MLP neurons of a small language model. Each row is named by its layer, matrix (down: output weights) and neuron, and shows model dimensions 0-127. Each number is 500 + 25 x the weight over its row's rms, rounded and kept within 0 to 999. Numbers have three digits each. A neuron's up and down rows have the sign that makes its largest values positive.
A block is one neuron, or neurons of one layer that tend to fire together. After each block is what it responds to, as a language model described it from the Wikipedia text at the highest values.

L6.down123:479498532529490499504488507496456508460467481505519553483503478507485499502535505518479450500556474501526503543488507495516491465497517490508525508541557489501501462517490526543500508553487489498530532479492448495514506482466506535519533500526503495472528515471511504510530546536501500514480478512538514468520498486514514518498482508543502488515488496504508520530484506496520483460505
L6.down242:469498460508499499520503493526526498471477553507518562485511500529518497505504501523510491506502517475493476497500483506487572484490474505475485550534490545506525480508506539557483513516507504511479503530487495526522483504527518470529513505475499537491500530490487504497472514440545508536528474489517483462500547523535498485436540463499471494535484511474499503501505524468507527507490
L6.down306:513502498470505490538474504521478502493505544531487528554495497516509452484490498496545512487514463532522501525459490484510538492487460510512496496539469484499500478503497515454498510485472534533485481450442522514496447524499550460527470523564533553475494480502510505458505512509509532496499459495516513535487501499507471526484518488497480498478565498535491493534499498501547494510499
L6.down393:486518464506534501506479518479493529477510480486516550455483540546546507513492546515493517497503456466473520495523455508495495506490519516510504538516508535490493516524518515500502504498515508490495468504493574521452503505533499476550505516466478482508528487501520478460505491511508495546502520509510513511469527445464480510529528466518489542530530488458499453520499474495533462482487
L6.down408:534480510541555513520485504543512475476502465557475466519497521507510503496489521521507465543543487524484554498498504537505476500536492498491508487504506476492499445536520537520510461484492481496511498490500500514513511515527480522480469473501508490493474518436505530474504516506500477514482505539499495477535498593469505537505481520513472490451496485518535511512571509505519486511533
L6.down427:477481501471524485528431503484507556499503544497519476525517506535495513504505516505500484481501500533519527482494512429492495497541494527506506528468533518498528481467536543521507515532475476558490545465483487494508479515519481495486542502508478549458503539543528498513534513505520493533495512547503533523452535524517508493487516494493500507434518491486474550463491527487524482480483
L6.down437:493505462495531454531496466529553492510477475497518523482511493500453535475465500500509494486548514493484499508472494535555494492488496498529480498504492481513540518516446481518541512482535466509519501510491493464501536490460527510528513479467477503500494519483505509491470491511503519534521530514526514489516548494506488486482561495532557469485467520482484469470510498552506526497479
L6.down664:516529498468534441471516476508489480505446518514524496495444525513500447516454497494471547519496521490538491490468518548529514482450500544483512567549509525508524542495534524465507499483489503493519504489504503501486508484517509522520501523520494496492468484495488502484490479510490542526495547498543487498514462450464494465545497530488514500486488495524525485493495515511488485540517
Responds to: Month-name endings in dates. Final word pieces of split month names in dates (Octo-ber, Febru-ary, Jun-e), plus the following day number, and occasionally to or table dashes.

L6.down67:503441499507475498529468512524506502498462477472501481487507518495512499473499492442497495519569465500533492488461505532446510501489527525489527500459496461541526530519515497553526531497481501472508496525496478511452532453505469499514512500495513524489534499467473482513513491475496504504535491511476510485514492510482549478469511452499470537510505499505537465487477496480518488486503
L6.down304:481493444493518559515487519473520499504502494499499498473502468482503485514567480547487436490502535469540501472462506493521504467466494478506499487503457498517520522532504477494474479515520463520485442512485520499508520517482518521487530476505497483498540454484496516513530466490527572497517438511529504465517463457537543476514503501497547497510504478492502512518504506513513457526539
L6.down382:473518496441562496475491437483521505501507540478541533504546498503525466459524502527529516501495518487474491505485480492530503464481497490497480499524545499484511466534496504453507489515491485470498500490495522475525466463493512473521491471505543502495539487533498475492498498526509520507499512492538518528488514483484436472551485528497449497538524480472504542541540531500485492476496
L6.down391:506507529492496492502496506483495515515517557491479491512542472506462461517535489504528539499466479552527497528515486527486535491496502492513476457523512486496493508504555495518466488501530517509479579517509528516501456551506471536495478477523466474539502506462480502546503495555531438494472495475512547494484510481497535476497533530473511506516509514521531528515506492507488475508530
L6.down440:494506520469495475466463483491529443534517455489514520495478470498501487478529534519491488471515525535495527508501493455509508558475525529494486469556468482491523514525484505523476503508483477452521465482467509483515525468485486514509502516507550508464526477525465499479536499465478509499493499484539500480559440472547526502467465511519528503567515481501547496480526549491527496488556
L6.down499:496475486496506502503497534494518563508465454503542523546520566472456479508489530485489507433504481508514537495478480555512538527497462513476517472531486511502544525473518497510439521502484525479454526500459497472474537471516505503516481457515502508481528507520501515473433459508517523494481432515451500530487487507502494507495484494526521512483514509491510507476500488485495460500509
L6.down597:510474559459440496463474473533515521474475459483519490497496553485514519474454510504502520489530489558515495504512509480508524453482483505522519430538495501524515484491515504519523491498517494518447473489479523476466548493509513486518521505529519489502507499534526493447465523495528503506468510511523504482500464488451504500518518513500500523514448527468496490516480505512519468514489
L6.down691:495458491502499460503474491495481483513515500515481494514471528501491500523443488466500503514462484430470491503538505516490508482507468495515489503504515463481496468456500470438497522486501425453492521484489539525494522502457497511506529504489521508482505503513543492518520476457475509485535491515503530493496508486484501485570524480486495547532510523537501499468482471480481499503487
Responds to: Adverb word-final pieces. Final word piece completing an adverb or modal split across tokens, mostly just before a verb: als-o, previous-ly, the-n, c-an.

L6.down58:490503499502495478498469504533513483495478507516502482512467525484513519500484495466503490478587497482483520527553521491493463488483533517573515527475542497450504491497482481527494502498457484513496540522508469517510489526525500496525479486483536481506508484432478502513503498497521475519481495501483496508499541506544505453517489518509496456513499499535520503487480524467493509484472
L6.down135:530486461532488526549531489511506522521477489508488504480496498517513516538518487526529517506495487484516504475501451488476520510495486477526489496509511489483480472511498465529466479531525506527510520531509523504525448501462562517496529508498507524515492480498486496540479529504544507503491497480480492515500518490514534522542525573507505537530480494533501519530536447510511473480472
L6.down180:477474515480520525530522454511490488520501518499518515511516532519498499485533478469553500482457462571520517496462506529503536513477500504456506501518495485554472481495523499485483466514471513489498540510513467480511493490539503494465459542506531530505467467521480523504552510512471528504497511505535514480477534503547519499493509534504456513511511515461513494508503475514488471478499
L6.down258:522510480499495491484482498516460510493486490524479498522542482506517473482495479496540519484497436464527506526497482487508550495496506461488498530519528524543471492457508497493528497514494503506504492485473489484481457471491522503512464498502505483515482495479470491478496537530494452486540480497498480527509536486514459509501556463507503529487518492505502480507498469514527494554510
L6.down460:512460508532475515512492481512494525489481493521480491467489474538498489476542498496528509505521490499536497548467477508481560523474525489495439520523508476492476471506492475540533464525511484472507505472516468508512494518528526536480525482508538443523500524517519486504508498539514474546478522489470510517491484477500440493485457491493486526557521460545441513529533500487494468535519
L6.down543:500469530516502537490492467471523525513493436439498553507486469478508509496521493530567515481508533510509482460483540495518492510519493476543501466494491499529472540490497485506496503528469551505499466466508492513492463450501487524494489477488484521514496489526512510487501501492502535569501489518525540524492503465548438508493466548481474492540500501464494519506500482470471518455501
L6.down634:492468464501511499489529512512517452531489563472456509485512519504501512467522518531506479489527487554426497510490484472532504534485449509560474461506518523451467478511492489523464484525497487483532471510522520482511516490489521498526495502484507497493521469505501517538545535506536498442512535509482444467504540512467495495483502522525460487523464499469497488494497466492484447497458
L6.down696:567465492517482498476474511495500490522478510518439466491504526538496484536534508480509496498529469476513498517451459539502492517497531504456505504522489534494532499485497505510459483528487536500477495488492482458549526481467487501483484540475513530486477492510505519488454465464502527502499459518469476490505508527501496483523496528445509527490506533493486479488497512528496522521498
Responds to: Word-final suffix pieces. Final word pieces that finish a word split into several tokens, mostly noun-forming suffixes such as train-ing, preserv-ation, equip-ment, Protect-ion.

L5.down284:475515469481518499464509481469478491504461509493488519501502490520482502479512474509521512534536510501524499551516502517511489470511466477492476457499498492500492511478554478530517454460522530512509546527510522498477479498484554504510488533502514460484511516511501497489460496563548491484491493523512486491487498480431474494468487465497484504562519437505512454501533512481492529487478
L5.down297:484498505519513519486494520485470495489497519551465567487505470488498475478465482524551512488501555510485477470461508493522544493502492496561543492494498508500503506470516483494514515495494503514501480469539466495495476456428501424535510554525483511553534525528499458506488526508528507482492507464523466521503509496434502507514517522522466542521461517510482508494524491507521496472522
L5.down479:486464515497513507473506531515531500501497479452495497554461500489507478511499480463549484475499521464496443526492498502525492545511427489480491501506496434465503474446491553499478534537489516524534533520500525524484523514512496471481482506470512501521501473496496527531516478500502436537510506500462490556538531491488506486441537542501471509540536542522500567457522505512504509504519
L5.down484:521470492526494473442481531512536458491502503500498477492501523484495493485468486506503527473532552477541517518507482496506536515522524499465474513502505498484501523553527496434557501501536553502508496528548532504515521509447478500523542480497524520502495493496478502488485528529479516487492520541498495542526553496487507493488492502471493464506503472430533469493452461483516548532499
L5.down541:479469503489489497464484519493538460503475483525473499521476499505500485485528502475484476517534474487500474486516485510523510527509485532540490507478470503472467466490528472534497508485491492517497472497546493480488490531535494525516563502509500459499556534522456511504473483521561468516519517506506481538526487516479540478473504499483488476498486461479487498517461503485563469474506
L5.down544:503507454476532517500468522539525448483510448510513472522457480491500498518493534495537525473503450495530459449485523527507452487460518475516517489518489506515482541554505470521522526539534479515517494533533460488482501531500510451501520500491500493488516500513500481503502472523521523536498514518486504525497444481506496499488574539552532483505495511513526569487526495474469492504462
L5.down561:508468501510458505472501507531487496501559537504493527510506526472473536495479529486513550484512530556500476511515530470501523477491463500556524488493525490439494507494544536513503470505496504545517489516495539478480476516492527483518491511499482490498499461466454458531505488522497495478494509525500540515507507440518517456490466515493489501503497479508482523486511495497504468506478
L5.down663:471436528502456484437541507485516508493503511481475489520535472495463491492495492493502523488527492504506502469488547485488502495527508551492500498494516466509490542504514570524527493503468510489507472517507520519513499525516472509485528480487524447509503472473504481513509468556543546495504507504501504527505501508461517496456527478503476509464506481507476522465506545498496517497501
Responds to: Mid-word stem fragments. Short word-piece fragments inside a longer word, just before an inflectional or derivational suffix such as -ed, -ation or -ing, e.g. the z in critici-z-ed, the ig in invest-ig-ated, the in in determ-in-es.

L3.down316:481527508461486478509482489459495502523522498480503515496495526493513516524492499510497497502473522514490519522473518507495521493492486490530523516526494433495469522520478473532522486539522484514514536501470469444464458465464506486509498511496489489428484464545497493532478544521552505476506475539506500470523528515511508549469508495464505494519508501470549475510521485480517512465503
Responds to: Mid-word continuation pieces. Second or third word-piece inside a split word, strongest on "g" in En-g-land/English, also date commas like "March 3, 2020".

L5.down38:513476552506456524438464484553505481447524496507531512466476480475485487502517515511443483510510470571488507540503487483510484532492480525476484510499472486485474525532502494478481496514512456525533526509530486517457484526470493517519512472482517482483499470532488483494490500473491432511493510532453471484519504445500496479496507493512512471500518489512498480527464503461500475507558
L5.down53:519457495492471502487493487514496535543487472496472510487479498513523537466478521515544502472476517510485499482553483438515484515506453512526498498525524485456511486499507482485511456474467531502482498484557490514476494510511481493467474530487468524510480494523492519491511518493511535482473548493451488541471497499504469516502483536440483503483436503464491512554484509507491509467545
L5.down89:533516471538496466474511540529500462491484538499468498483535485485541487519506508524529489483474448541492492448505502465522454468499490555474430520471469493519484479559505504534511510493532493478473473513485508522469491533551498456475511544498508504481501480485521459491515499471493474489489450455493548480502483485531497465524514500500522531518495498512509518474525518512498474470511
L5.down218:490500532508559447491532468508504487495482477513503506501496482462535520483493543470476467538490501491509490454537468475497514515498532500470501475510533543433479496509500479514502498513499494522505513503514501482503471460485490499502550501546527484468524484546502514505499488498530472483483500509530424458499519533535484448532508492490469487487475488472482497495465528500484503508546
L5.down358:514526488491468465478515482484463514534475477492522535552524459484516466506503486503507498460477499517474485524502475533514467476503529500529472458500495513481500485479492492511544502499475507510519533525530506460480469484542495512506514510462520516532503545540506526515530507500510467542544464462525552513523471489486497491515472536528519454513518460546509470471464546525496490486527
L5.down487:512489482500491513514514479508513484482488469485496528529495516487501493494470521526486516465477490564492490477521473477487523474516535467513492460523466499469499478531526457498474462487528495516519481519524496508493482487497476500456493481532482488462505443549497496493538519533519530480504514536502502444512513501523516495482524467461526472526510467488487499505488569503466507497502
L5.down550:470484488561517476503494533497466500483447544463472555516514438485498494488515466515495511497474436507543466522506527497521521532500513545511520488505499507536559521522520495442489505506499539497478455518501506485458511509540508506483526499486533513487530466506492481487509522481497481483480511464443509501503502506512528475505490482501483461502490462518511488475474451513502481514514
L5.down629:479483448430521470519507509509523527510522520539523444504505513510509485506492497485502534481471507531464513498460495482549533520545563502486488457526462503520500499507535510520511515548492518501507471490459473487481508494520536480502526526479577556486495492506556460508478491471517526536503500484584495474511516496535470465485495510513479499483548539497532478474529523501499506522492
Responds to: Pre-predicate linking words. Final pieces of copulas, auxiliaries and adverbs right before a predicate, e.g. was lat-er formed, completel-y destroyed, bec-ame, be-en, m-ore valued.

L6.down56:493477514486489540518523500469498459499483515475494493518497544451494512488504489485540494461512480557492518535472521511513505481486543487528472471483528468497474519471470512491559506537479502500537527461523458515577506513483484494471509509480471551463523477502481484486482495517523539525485524488495468496505513525465496530503503481473507472507499492495515496466474496468521460494528
L6.down76:518511517504490477444523521505499517562448532481475540516516516518460489531552480510521542468498519460486520452435490530494518498454472512480504493533526503499431509515500480478514497479495465502465508500487471524486494467541510515517524507476477523467507513535508506521488481529502515500520517489497494536510507489505504467530462472472461478512532516519486496515531480525536512502538
L6.down327:523521497496492482516521483511501509514525502401547501521545487483557465512511473497539526494521505510461506524469549496475538506511531518479489531491566489515476509556532469528519544472513495499485525504499507523524475509483491471471537521504517530447467512461503488518512516516454528504511500510498540514507504509453478522487498503481482499501483504519491509497547500488531500487480
L6.down406:492508520477527526517474521503478483466554515497493496493458511504467536468502561508485526524553469493512488556449518491534490519561499495469504509488561493505483463502504513508543449515483463524503504538509492499469508529512543512519522505502530472514535437501499488520481465462510514501508545560487499547545538491519500493469509536498502520472492520528466445489512494474513502518469
L6.down468:458460522487467545499489477535554513488490501494504466488468477508530446530471519468522517481506530511479498493498506439499509480534514497505487500521529514553507473504452507519503445463493486513501491425505513497473475493528486463468494490474483530533488499513497525493524475537521482497479484543530537526475532501504526520477508463498507505500470477530478514533541504517477495506474
L6.down477:518503553503436490530474522476505478465506495504510441505502510453502524518475455484536516478488435518481526498534498466497512509454508493495514548497509523472556495494479531558493495522513517527509523517516462462519501487523555492474522505518492499494470536493494528528505507551471513535486472519486552492450507542532511486467483520485486514490497518484488532508525485494455501500484
L6.down581:499506497526500488536512556502488510424460528456504570497546478510513428522471473480515530503534490539497482519464531548540495510520470528497497511496488498516518493473512494485516514488518487481510499525493499522484523512532485509504498525450517490478497479441509491487521502482481507520457512502495507528496513509557495478478486473518495494527497465479509476523520539475526514494462
L6.down681:476439527486511497469524512505508477525468533517534550505478535514508525527426487467530525504502473492509469479496526453529499516476478507473528468471552481460490493501519488513503502491486539506495518446505484517510424476514524523506554490493510483463466489470526509498468508506527530521502511509488503508481525437511476509511527530534502520510531543572538529509498465498528509538500
Responds to: Mid-word verb fragments. Word-internal fragments just before an inflectional ending, mostly in verbs like capt-ur-ed, purch-as-e, acqu-ir-ed, launc-he-d.

L5.down35:506500495455479500524491511486478506530468445527514505489471521528531521495501551532472512514463497543472519460481466509509455483518491518526512469487501496470473484475486477522502547466503519428502476446520558532536473494523503492515484481505496553479506514522477502493511491506500492529499513520535538548510511505499496534501510517472493507497509435520467520510512499508497512481543
L5.down220:507468484476519556484450524523497528542497522483457542496472540581553532496498495502481511545488416483477459469478505494491504491475548498532470483526523487541489515511498474498533508530478503527484473512491514514544489496521515513498504498502471519454482476509509528521506509470473493513477559469494523502515508470532462509492463548505531489572520517493505480500523509439522485528498
L5.down260:496506519504491474511536527510504546492499437473493511501494469479495490481489520541530500479539489544531521504523497500488512543491473508539506519519510505526478479516541517517528539511495524520514501510493493528491497506524505464461519521508525512489490489464510494482521548535521478548489560459533482467453492476482533505509495511523513555522482517458524460474477500512500501491512
L5.down277:480517482513514471505467538488516444461503529485454533475508479500518511453481475515517511536515491528455510491503484540488500507472472503501476497497481533506505499483524511501497466561502513512487553455498457528505523483508501482490568486500509513513472486494512479493493572520517474519476515526519519572523481469500461502483457500480484501515511483521480500505527488480507486528507
L5.down295:502458491484454531551532456506483480521459528477507504502474469463502446436502473513514474487465463517463507575485499500488496486477487489502512508505540505469506530531493517503533494518520528513481517473493496509455477525465517460493483488518538514478513502511457474487518501511474496519490481494455486523467533538510506505532513512506498516493520489500516492500515528501500493499460
L5.down305:524488491484499494496526521464513491507490503469512499531458453459502521475509462481523528471518498508469514464485505532532537514532494463519465479506522486533470484456504494548533540512482478478440552496521495501529531491497476469499487499457515472489517434476488478512491489551513523509503511491511498498507502522522517501471497503485462561485526538508570506459501496494524503498493
L5.down530:501486497487486496527524504496504487491460507541525545515512539508501502518495509483481518512488536537502502528558475468513496557476485514503500517513521497478519484527477472510479508492479506504462526472443515509533498510528475524496508514517500503528458551540525516487510478499520489498490529482524532505498481512485496435501464521500477559452503530487519475516502527482474454488504
L5.down694:507484489483521484526516511502482526516520518530503528482558467480518466528491502504483489492456476513488475486534495517466517469458508526570520493576512444486420524498548531523468491521500463505512510482500512472520468482480497507498484517508538541464547481523510516535505556520478524490513521507483507518513464493490471520520479511461492494520524484446500534517514493458498459495466
Responds to: Word-completing suffix pieces. Final subword pieces that complete a common word split across tokens, such as -ive in executive, -ate in associate, -ge in College.

L3.down286:488526464459460498476574533463525509457476518480512554489518498509511547497464497495540484467525472477471555487507503491497481512495494537469492532481543480480522480493513498518518487509511474523476517501560476489535516516489517532498467494501500486492510489479476510470516506493492478504497468487511483489497481533531501509483501554474479469524519528492478473499565527484466515472460
Responds to: -ize suffix z. Mostly the "z" after "i" in American -ize/-ization words (criticized, mineralization, canonization); also other mid-word fragments like "ra", "ip", "ou".

L3.down314:512491505505480496514491490532502483498553460524484498504473482486500476498522494514548503453479446525470484502494562461480523479490538498507504520502488473495502490485564542497464497492496514497469525512533471484486483511496488482507492488477512455485538438530504486506509513477504467490467583508477553452478549463496488488491496500502507482510492456510554467482545506490450487491503
Responds to: Split common-word completions. Final pieces of common words split into fragments, strongest for "ost" in superlative "one of the most", also als-o, betw-e-en, original-ly.